MLP neurons of a small language model. Each row is named by its layer, matrix (down: output weights) and neuron, and shows model dimensions 149-297. Each number is 128 + 24 x the weight over its row's rms, rounded and kept within 0 to 255. Numbers have three digits each.
A block is one neuron, or neurons of one layer that tend to fire together. After each block is what it responds to, as a language model described it from the Wikipedia text at the highest values.

L10.down131:109110124117148129130116145164123147083162120074107134107098079104135161127100104116101102138128148122144096124134124107143146107142137132107134103143128134116120151148089115122133128116163150124134150118168116105099132139094134106094146147076139122126097117117153163167132124117139173140142124120164110084127176147124160132129119141120122180135136082131139180087120113132123126138139140113104141138138142169101113132115160138126138112154131131110
L10.down151:104092094148114151131178158114129090165179116118119109139103129137168117131112152112130088097079142146128128118128184118145122076114136138145140151159151119127077143100120153099069092160139130169109103098163128116171170127133151142130144107121114145174108100123132114126167144118150113141133165087069078136080118104134104128138127163135124107132111163139134136121137105094117080147153136139140150130101132134163117092136123147105135118135123140100
L10.down391:097158133133149141150091137167126098145081088151126129126121114105161149109159116146097097120124171112102178147106154121136134147161099161128070184111141126138129140167108151135123118128135131143115104127136113147091162125145123111120147099139117127102135136119083112157120131130140074100120104136079144173155109165121146135139142105152172138123135114137104161112131083136113171140146124123092113158113144115116129126115119104105163126132128109154
L10.down393:115130129085135106144117146159149092118145114145117137153137105139129137161158134131134155129064144126117132154106130141143123164139173154072125107105082123132104130127139104129118114120132138128086059147135120184166117114157134175085161122136141127140126143168111141132164130182132146154146098151071080091086151101155137074135106144116128131168112139167122161135136104113138110151133133097093126110118068137093079142122123126051115164134120150141
L10.down494:143112162113079131133140159157103134152144114125169137149149119129099150169117104103144112129144143094156135110102125106126160107111131135153158111127124129124152118109115151140117112152138206134130121141137144147147131127125099149140147120168102116132140133152107144125149178133097147114147118139139154139112143177150143165126114157109122174114101183140105099084115151132136130100116154099130163121086092141143131108103128097147101114134122125124
L10.down520:131166114153153101119081120121101165125148138089085137095112170135128136107126137113123078177136133126108134138117144155130122102134141123068120150137147149135120115136156092108157183140133146128124127138084105128135108120140133130084079137151088142127122123107111155125100126145104097129148127128118153153133153115129140104169114106136138117084116154120120161117105165149104126170089136094139147138174106175134129127145105110111164111155166118133
L10.down569:157143137132136116126130112119110106111121098104116132084137101149143140132160141098133103091125135143120124144131154141108124124134115138082087073128124172208143101122113118134120123122142135124131105108115105134135152105114101125175133138106139162154130112135139129129112128148112092142152115132108144105078127105151115139145190139125129089143154116192143138140132148140136128139127138131119141111135122116146121131114155136157135135128137145126
L10.down571:163125140121085119126151158118098161117155122119142151123143178117148135126140144105110171110131146139126095114103109127137081157151096146120155133131092145175092104125128142188079106117110151136130139072104103141118090187106149154116154095088141117094128140148136132138144146180123134155116114081139117131101144080156158118120125115114161115141138126134120150114157101129163137143157141120106128078119124100120152138121111085155143141148162124139
L10.down1145:093137148123150103096082116172143131156132150067092099072130137127105112127142143106118118138125148095107115145122128132107101115139123120101153112100101100141148122139100137099119085134121174121168167102094116131113123089102156100152106148130119127118122165113123116163139105124112113168123155108172094127110090147103139138131114145099132152127159134140085154122101106114132130177148120095129125152114097104166070111130126142147131074161140118124
L10.down1174:111144137137106157112115144137112131141168159116212158150121153111139131112108111108137100181127146130105129087133122134097146150198121100191146109162156132127156171085052100122126136139150155138139159151135158133083125175128104131134087131117160131114123118112152161145124104197104136109115133091166125103119094131105136155077116136106121126171119132108105132103157142115136091105136138129102121131145134150146129111117139111117134118101179132159
L10.down1297:123151124127169150129096127110142135148117070126130133168122150111139122156129117099145145116142133124075156133131138128123111159130161129092098125091103169164154121107141119128101115125132102076137162136139135126114125097137119129159133142108121143134126179139127105110137082120095146123130155121176118142105168152117144138125120115190129099115176109174173138141144117169095113143126183117158152148122156120133146117158123145119118125083144103123
L10.down1343:126103139106109122148133129111143151081105115120102146112120095140122111142138086124133149095160124102115128152154135130139108110134136147132099150069133134130148126093155137153117167122124131116115151159114103111150122107180130117169194121110143119161131129113131165142134147123135116121130137142101150157131137115149122119157144153148137133122109101080121118113136134110069144137123127152140148105114136082133119139090142145144157106124159145109
L10.down1642:120128113124118138157136109133149147105116112169129140144123167135105141099148139109134135126074110146111124140165118153106143106165118122122108132152145118147114136121143150145120119122147112108136108165139135092151141128132097099184139125098088094117138133173134131126120145153095071101154156146119130114103089103143104116127134132110109109153113170159123128062171170103111129149133144142142158122128072140138148142090138135136148138131088123143
L10.down1656:138106161137147110137128113106164193111093106106132123127144161124104117154104109146170115124166137159138111128135106133133088123139147155120138156133127062141142135133106122106090205105136115106167100142115148130099110126107159136122108115127155160131136094102113160130134103132131145090143178159084125094100185137149079117147148104110177149134124096130099140156096137146137109177154134117124137146157104115146087183139110059183150141127121137121
L10.down1682:155119137121181081162133120101124145130088112125132134153177165093138128123121113124130111169132073138118115083119118141126129132136133124149142162135140140122111160108158093143169161139152122127163149092146177092125118140125147152128128135077088117148131128173137117114120117152118130117135117127141107162117133113096128087144094115076129148135142118127128133115123104119135150122114123093132140105110150067122162125146098130120137115173108110175
L10.down1748:144141144164134119161142123155103184108153102115145161165146161125131122073108156110093150136126125154146133155134144132151132087146103132122101132115159091171137160124133141165152119089135137131146134146086110127142141102165135157162139120095163157146118125116096130129115149115079160162128148128134154116154183100123100097096153103083155154145140141132139114150110148125108145130068193105136098097123110120124071121124114103137138131115116114096
Responds to: The closing pipe at the end of a wiki table row, just before a line break, e.g. after "5 |" or "Won |"; also sometimes a sentence-final period or comma.

L3.down1662:160157157106155140112123132086171145134106133117086155109119099155111120130129116126111142112142174161099116151125126160096102120069135159103142115120070109102121134139109114105154154138127122149152112124119135113138098150139135086126147144132112094085074083106122152120109100115139141123130141116174115146171148110128135140087126126125143147150178096171148148147148123134083117149152121118117129108151159116169146123112109101128114130080124147114
Responds to: Final head nouns of named honors, bodies or sports events, such as Award, Hall of Fame, Commission, League, plus abstract nouns like operations or efforts.

L3.down1742:115146137086111117138147117141129144136118115107190142098074127103165123152112142136120138132087123167153158098145149127174119140193138142142097137153097088132108138115127135084132096152160121115155119127101119128187137093145095130161101126113122173126099157130127151131141126150132126091083109153138107091130095104124093120153126154141121093124117158114161125159175131123134131151111095121091155103145109105157127129143147090094144110150134132105
Responds to: Closing parentheses, closing quotation marks and commas that end a parenthetical, quoted or appositive phrase mid-sentence, before the sentence continues, e.g. "(which increase… set)" and, "Business and the Man" and.

L8.down575:132166120135136131146098128120105087122131124114099113119151104095113135105164142143150094157105130140096144136113154111133161111110094151181138184128110158160113110127096136166171083116113137118130130116179138096150091134133143105134094087126129165108068118137100158149125121148172121130140097115067132097169137134140143171089177171115154073111155106146130124123106149129163134104124128119119151174109168099153114095099115157121139154144138100129
L8.down593:135136181114127095128127120117136099192128098144150139156140157102132098111091118165129161089149129126149131092141157160163160111119104149152114136115130122116171150122132166082128141124117127118123106148120122125110125108139115102121125138131131123153106095124123167132131148164186145130135161168092112120126153135135121118070100105147116100140153090115086106090102107070154131120117117129136117118142101113095111115099086143102150147127141168143
L8.down787:105169168142142120171087096164146112158100071082132140120101104158134112120121133126171109106112108130143132151130123125126182111167130103096116125143135133149100085131135125093116095144108149146151188103116154132119147142114108125153127133127129109139139164111148113112111141139114096146095151092162152110083095149155100133091153169145150145107118177136124124072105142154103116113161129119146154116119166114114100145102110128118113085138162117122
L8.down1510:118166175138108132112117123125122109103146155145098099142111146117140137108140150088125144155162126151185151127109134088137088139129113109165134132141124137102133158119127134122115114154148141117118102134144142129164146084103113128119093128146117074134148114108167118118111140161118117139123153127097088115125135067089104120147116119119117122140106182148078148146152108153105110151131139144145168162124121092147159101140105071186110080112115110126
Responds to: The words and and or, or a list comma, right after a proper name or noun that opens a coordinated list, e.g. "KVEA and KWHY", "Rhine, Main and".

L8.down387:135130130076112149082142124103066125103114116091106111130100156088142124160105106101158115176113139084139132095148148142103116156108126151126090132148128146127114144109157126123122134131151142155122114137138109086130117155112126160155154129109134136150142160144177147141131150184176160153115102133137158115135152084137164103110107116102129141138100108131079152160130124131111161173100137119144162108126184094117140080098125119152141140130147158130
L8.down561:168137173168177145138115137091149088097118133120119118104135145156097111119094117163100095138114113123139162166159151102132101084100120106111131110133141148113104153102108111100145124116116140168134120184122127122177149150145136096113128094142125097167110101116112137090136138145144140149143098113173102138137136102110102136175148141106156135143107158126125158105138096102122128151143108115102106110144143144124105174131124109139168134129124105077
L8.down958:165166128128134120111115161135090120123086097170097111117116128101133091110096111150099128143096150149137125138103157128156153125136119143153117120136127133166128124146136148162113135112154168131080122183149095129138118121140135123143112157103141142125121153119114145127115102129116140148111089116166124110094107093113150107118120149152114118128138136174148125107148102129124111130092125133166059106120134147138118087130120103138065148138151100117
L8.down1768:144166137105129146131101144101154166118107140142175131133088143098152140115127147128135140140136131126138133144162142106123174159178121141130113146140139140167093136120122116137127113147158149126128149182126096149142122146160123129122159096144125075128121116085152131141154145137134112138147123085139078106154120061137092137136123116107119058127095094136139124124110109103164150139139109124153141115106124138135089111105152150154140117147122117136
Responds to: Pipe or newline right after the last word of a table cell or bulleted list item, e.g. after "bandleader", "Glasgow", "Neon Future IV".

L3.down1693:112129137100106087148127121113138135144112102146109096111084118124096135139123112158134109086093116107096153129117169124142151095108123121133132146136119132100132148094106125183138145112140134136135098093079118122160115137102122212139125133096113123105148163129107154135140157134129096127165186151141122109170113107104114119117125141138145137133137114130116152150126136096107138168112147085105108129091104108137128185112133123147150134105100127154
Responds to: Pipe delimiters in wiki-style tables, especially the closing pipe after an empty or final cell just before a line break, as in election, sports and timetable tables.

L10.down266:132120143111166139140142168128117102115135114096101119135114130134130150140131093148093089154140146119172139099128175051106142096067124163137113087135112135102163129121121121134108109116116110170155147121121144136127106117119139115101145124172131146129119133115128131140136118160126129154101117149154151109111057127140128124141130123134088090117106122148125122128187125110150139141087071140143118100108122138092098135136152170131117138129154152121
L10.down364:092141146112135144127117118093123117121117090090111137124075125072147123096128105090152101104167121084150098174088119133157089086142092122117167154117152067107137128121157112123130097080179186130142144131117109133154158127103114094128146112115157123150102112183136157143141046124159164133118122173112075156108128119110177138139135149139170155090140119145132145104133124145112130111166150157143111123126169149106153151122135124112109116127122145118
L10.down609:138145153151146091157128105158126122130146085134126116082137138166098126155094117113159140097121136094138143162097158116146123131136093123146133123115146089116124146151144144129122139140160084153127150112145115100119120094134078109109113157136136153148152181139174151132159135120132157144135103104155129158091119074157109129092159145094101060178146090125136087143132154154133087143117112117099135129128158143121131153117137119152148121151123115184
L10.down697:148120140184109146120120127145123156143096136155153161152134097156099152120167123119113138165098116130125116072105138135148129099129118144123120093119142131155157116129138117145100150134145125152121143132135129157143141113089129103171125154100147135129191133117061118121140145114138165133175120101132154133117141128125128137113136124119121097126141113151143109071114112087184117108143173115142117156147136117139098123095119115160124150091123189145
L10.down746:109120083112120091125086154196118112095116099143124106140124155103118150130176084131105146158137138131108147117160128132128109129150072112101118161120113134175141156093121130105148127106100132138113117105068138128109125131107109125151113165119124143120126099098149105139086095141147138132129122098134129112132134155169143144144131135114106122151120154123117144153087166134145156131108130126109152144114097091120095076182140112138130127142169129107
L10.down770:124112098099075142128106089165113109117111124134075105153116137154130103117149092109173092126089127140124164165102126124126138133136097117151109098110135099134120147119186135114142136132169102140112141177102087101141127093123157107144131161144126133119162145152130161147120139130118104142115133123154077095093141118111136150110124149150135190119111141111142149143114155130150145115082148155138157153180108133093109132124086127141129165127160135150
L10.down953:122108139172086127097115188128151152106102125142135118130170104195166103130119112137165090169077126083167125126147156119157145144113121126116087152154090124098137129163160182109163152153152127108113133129108136109142104103142106134103157087104135140123121099155142105136148117080149108132144111126125142150120127114097145090105086116131096103113147158104128133131144158118139152110122062147141134172156115126150138152136138137121126131096128093082
L10.down1064:109137135105139094108159152113116154155131136109147090149117124115204123129107147101079104170099161144113144137162074124115134123122150176159153132133139116130127123126129133113151130109164147146148128134086118087130108131110155122117130103131134079150133125132124070121115120143158150146102097142152110133134115142097144133093110116070098127136124087147099171081153137103162132115161136124109132108171114097102144152159130100157133113165098139093
L10.down1190:108107134174164137124069137125118111134125110161126109115132115126137141162147120126149132128148160139133091153140101127111125097100117140111116124116087178143129138131141159138143117117112132128133146137122150154141108105140142076160128144112125105125166144132133156123128107106127126098163148115128161161138079130122119140098146110132123105111127145171160133142128118137147130134117143131120140126127156117150091107109124164110125101122157149106
L10.down1212:066155111105119120098124144141122145114107144123147149103118097132136145135132107113119097131140125131116101166110121130101118138150147122156096148096132167113109135154105138105087142135148157145111131127135145118162153142095150091120096140115151144139158132174133111163124131147147134120089138119133097111097131121153162121128132117143141138114122123146133115112137145129092108138140127164105119118104113148160124113148151145106140131104142089203
L10.down1312:135066117131150136136124096188114128148161150113128100093139112159104135134160100109121136154170131152132113106147137105148126133152155114113150131120108162132175105088123123161108141127110140131123117123132179103119128175117075121149123136113142155101126144119112111096142123113130082115094165156148136131132148117171119135164117094093123144136143138115063155137135160140159085139144121106094065071133151133110154144110136140139145119152095099117
L10.down1369:171116156127120081069069130108104108099140117137107135123096146166107117092128091164078146131074057091114109148095130121152147121123150109127114125143131125100110120143114141116160103148158123110111152165135100149119135162121133125120150128127120130149115110130137148104113120109151141149153112130127185099143095146137124134121096156138173183147159133146139120113160127156151097121143090072167127146117153069108128150171115130085116111120138113145
L10.down1433:147144135105143148107140108122158130115119108095102151076116118120155136093113127142145125124104129098168134080126117122124161119122125139145094149128142143087092126116160128162129104146138112097123118139160125118111163128111108127166168133156146169127114100111119132147080138172126119133148069142112100157104174101177173105114137126134113120133124118141142129152119118121140089139154146130118152123117097137144145146108130120159149123132131120105
L10.down1438:120118096092158117158153141121122143116132110148112142128124131128126084138163101123162098130128121115145108125122116096136111112110127124168129114152111149153090090145157098124091150097104141114126087106143155138145086139147083140124151108169138131097111114116079107123105144146116142154140165138120100128127094149111108125154117134086141103098114092134127091142132126116120156117176074082133157118142086151123171121095147137158147065173147131163
L10.down1635:119091140118143117092136122093154145156149134140155125125124163132163099158148124115130095138130119147113164120117157095115127114127146126154114106145100130144141144093106117136154146117095100130166148128148127135128135084134172151114135171167131088096109151083150152145167161158177131140182148152111138156172097127113156156114128171136124166117130143217103135149123112120150131125142060112146105104129123083120131108125097142138140120119109124085
L10.down1704:027153117142162131186161157118160137157139140116148101134159076140102108117110157122125104115106137159129111132093154170142130094160113133153107148110108132111106131178162161111139151130139135135155080122121102100144157123075133090140131120123114147152100119112139127119111113129140119129149086121113129120101162118090093132136121094089080149131127118122127157148116104083118108143122101118108145143143156138117155118097168119137177163168139151125
Responds to: Fires on the final "and" or comma (also "or") that joins the last item of a list, as in "murder, rape, burglary and theft" or "economic and social".

L8.down85:111099141123165088156124126153125135156147126060127156153162127134129134104129114127080129142078132099148130090099087052094124143153119107128115192118103143120121148105113080124138137095124180143135155173124134121150127111124120111120138093181104123134148162127129152155126136149122089144166104145141157106178136158101142205095141159144094119129168158159157129168140147096133112137129080159149090120116151145162112145166192164123163130107127117141
L8.down101:131076152096145131148149140091114185157156149117144138116144124166150103084124140134140089103114131172180162125134128084154087148110151138118081101156113100152131094156168090118087110114161137157119111122124102140119113124091141113110121122111120109138108136136167123133126137180107116146144113151119131115137138115102092121099122122092107128134147154121176118110121109159150168118129108124099111157136132093144095096103139095136109103103104137099
L8.down217:137093141115160117136156104122135121084173096124131156102132146156127111097124109167080117123136133122133111130109093107164108151110138162143101134134139138085132140123098114156096107109158133134068099118086129175118116127151149104131117123114088114147128071132140142181143130122097140141109083122151141108134147122145102129163145167147078141127132125178138145173134113148126156142099124115106167101127141156130167144160106123125062099110120175141
L8.down629:135102142112117140157161105149141129124107109155124109131174143111114124134170150130132121134158136140140117072143160137153140118145130108154104123125101180151151134121161136090121146096153109117163144111178118109143091079112096118105162099109110135126081125112143162107135141120173135107124123109111123110103118110144096119149171140102146131197116124140103134115155130136136170156155124117135133100123132098137157133134133091118108134133051112138
Responds to: Final word or piece of multiword organization and venue names, such as Organization, Party, Council, Association, School, and letter abbreviations like NHL.

L10.down191:102181113137117087149138143136105148163104131132147078138122116097128169142141147166098108068072127132130132136169076136163107121149101142143180093122138069125110079184136130113083139142145123095081131142156118171159133136114128149097141135137121090122128114116096151111151122139082115149144137111153162144115138085143148141090095150162099123116112139117157103151107171124126126189110158106109104122095133066108155118164091082129122112105134129104
L10.down210:093146120090115157114173102154130123119088093092102140105172174115120114112135108093144110108126099137112132115115111065146142185068166143089122111140148101119149119077135114151118111129130161113124105156107154109136171120148116125107170117122134114148154083172155140132138183130153136145114097146106077067114147125129146169113122119123121124146158140102081122156166138136115165142115133158122141120178127122166152130156081165134157121129152130161
L10.down283:143109114175129126150125117120151132131099111103147106095157159192119131147121145149119112146148119130107133160122126108143139119122140049096132126164111122182147138149116156160110128105063135113152152144098147112157107156129116089153122102149152155137085142083122103162118156134121111168096123153105128199131124106152077146120109140086114132076159128163129160154158095164070144151087143144191128115108105151164131114093121125085118135151138111157
L10.down287:127120127077124118094143101140114118149108142141160098180107155076156116127134114122137136119109130126114105091122113116123125128137136128091064146110118154102138078149109142086092130122131137160109123120154160058142112122107136130094136132176108076133084117123137107134118151114142104148143079145125119095167114135130141132121151124128106165126142143133123073089132141138118115155136129097113104151127118134142111098122115180134136148098112116094
L10.down400:094089118123126145136092148111136147072112083127150107111098127119101120127147112150139144148096161107104113099140112125148106099172152133158122097157143087155091149101147143125137163157138116147102162129135134105155153161157141117074107118154134145128121170151126160151130099102137108174132061130104075139130109143108161126086170142124131117106122140131149142154099147081098183165131166103141127144119144131118126189125113187119134125136108092139
L10.down722:143173123123170114159130155168100137097110106091121123124162148143107136121109131137148132175141111114153138133124091167158120116110156148130111104135092147117132139136072135127148111125119136123114118108109125076112110210095111133156117114151134113096128107102127099143158122116146144146088135118149164094130165108140101129142121088146112151128144145114131176167164097076133115124148157138138074138146116111150160124137111113132169169122136157154
L10.down754:124110202144128118158148110153111180133155165170115153133114176106086127195132105137156104085132143124116124115102106108136103158109132151153090115100100190157162138136123140120154170129134131136096132035114159146107129146136097105106142103109125156143135136134130107134134113149187110125169094126136137094124147096165086132154152157141107156150117136134108129126166113123103131153157098128082145114120132117130169122135132077173144136152124129120
L10.down971:148155166122136128130123138130095153146147149095122124123115164170116132185124140121110110100143123138122100089113074122112125120099175091203132135136113116139149165150137105109125084125154153098129144158088123141117118065122132125111156167160087111100150142140141143143109135144116105137131154119121175124109075171172116160155112140152142121143125136091099159104118133106115112199086127144097150136084110154134124129126110123148128118110123106130
L10.down982:134133112123085147098162100160154142116116103115107108140128133133123146144100179140074149107110131146142120122129150136140097138141170134135127178118068097118130088110167133138111152137102096149120098115130094149131107143163105094078086146155069157056136111108139111101124129145086138124158133148127148102111135116091107146117153141114162141124170145177136121122114180144104150121139089123104126080136113107163176128088130159111095147087129134152
L10.down1007:125116144119114194145139102131107118135174115143123117145141099134131112147151146106151120121102181126091103130134110130115122133130101107125181136149154162161099110091148158113152126113125126107115163061139153123137150057138146144096130126101151132102124134123108090132069139124138125154156121135117164126108151167142132087093165145125124147138164144147102157127130098163125111149129133125134112105083137123110122132098115134071104165123128120129
L10.down1070:133152061129141126107115123133110106072136129125160154162144164130102109122093181111152141145121118169150138139105125147137150109143140138099153150117139120141114122121097115139130113122142144100111088143124149121148117125108109095151085124108075128176152120155099126106182172108093129129138075124114182094127125128151122122082087142118175120144149123098136098168136134129123169147143152139169114160102142105112152098139030142114120142147120120163
L10.down1117:146149103133115100067154159098146143112113102151110128108156144152130157144121115185128099094173100104109149096122164121116122113112162116100112132152119108151165094121130140137090111117143142112141145126131141094083131149108134073086077112087136093104134144119122142126132149133107119101113143120148168135148142134128130131106132141143118101172108086105114123152114144139127096113135120151117145117120091110123107126104129090120133180163158126117
L10.down1119:103120119078139105115110127115102114167108122124134103180121143124115148117093130158127162135127109150155104133092137106132127136102127147124099128154063108162129130115121122155140151110107175148134123118149140132177122108127122127101106097107116198123119127096164141123125136154116129124136138136118129101088087132129115115122084101106106123089116121143081123160128150148083153189170155112128123133145133117151121093153144101152116130098146140145
L10.down1341:132123096186145126146151153094088125113116121121131126139121119107127125127110127108147138100158123173129131105141136183077128114125115099095107148146115084170074087129151112145103097179149124140134103123149152136120117136129097154064150096150085133129134089123148095123139106120160105103140102116140183162152139144143095116147106124166144144144104121178126089122114139094132171128118145174115129130148107134122194097147142102107148145173116146113
L10.down1401:138150166129128058140117149133117131075147166111158149148107119117085161155076139130108140127170131120115089119112150109138119140101098172110150150122126114119161110110156136078138101158096106153113112097125130129088127090168156098083106145118138084089126155128137115155147144128114132090089147108133158120150092144159136110158116128144140151165164113137134158122106137155152125141151112114141120109130115084136145119126117133144138070095137128120
L10.down1790:090144113083186159132147151151137104123143152130120169106116123151128109150135118112152072159112145128133160115094099156164128141112133101181128103120114120114125101083111117105125148123124101114131155152161124152129112114100148139158145136123140115134122056119146142108154116159128130113189139071102138112117138132112155119120152159094142062118130121168141126121135125136096069108091129144134120136120128150135124154134159169140133116113117092111
Responds to: Final words of named awards, titles and achievements, such as Player of the Year, Emmy Award, Stanley Cup, Famous Idaho Potato Bowl and JD degree, plus words right after won or earned.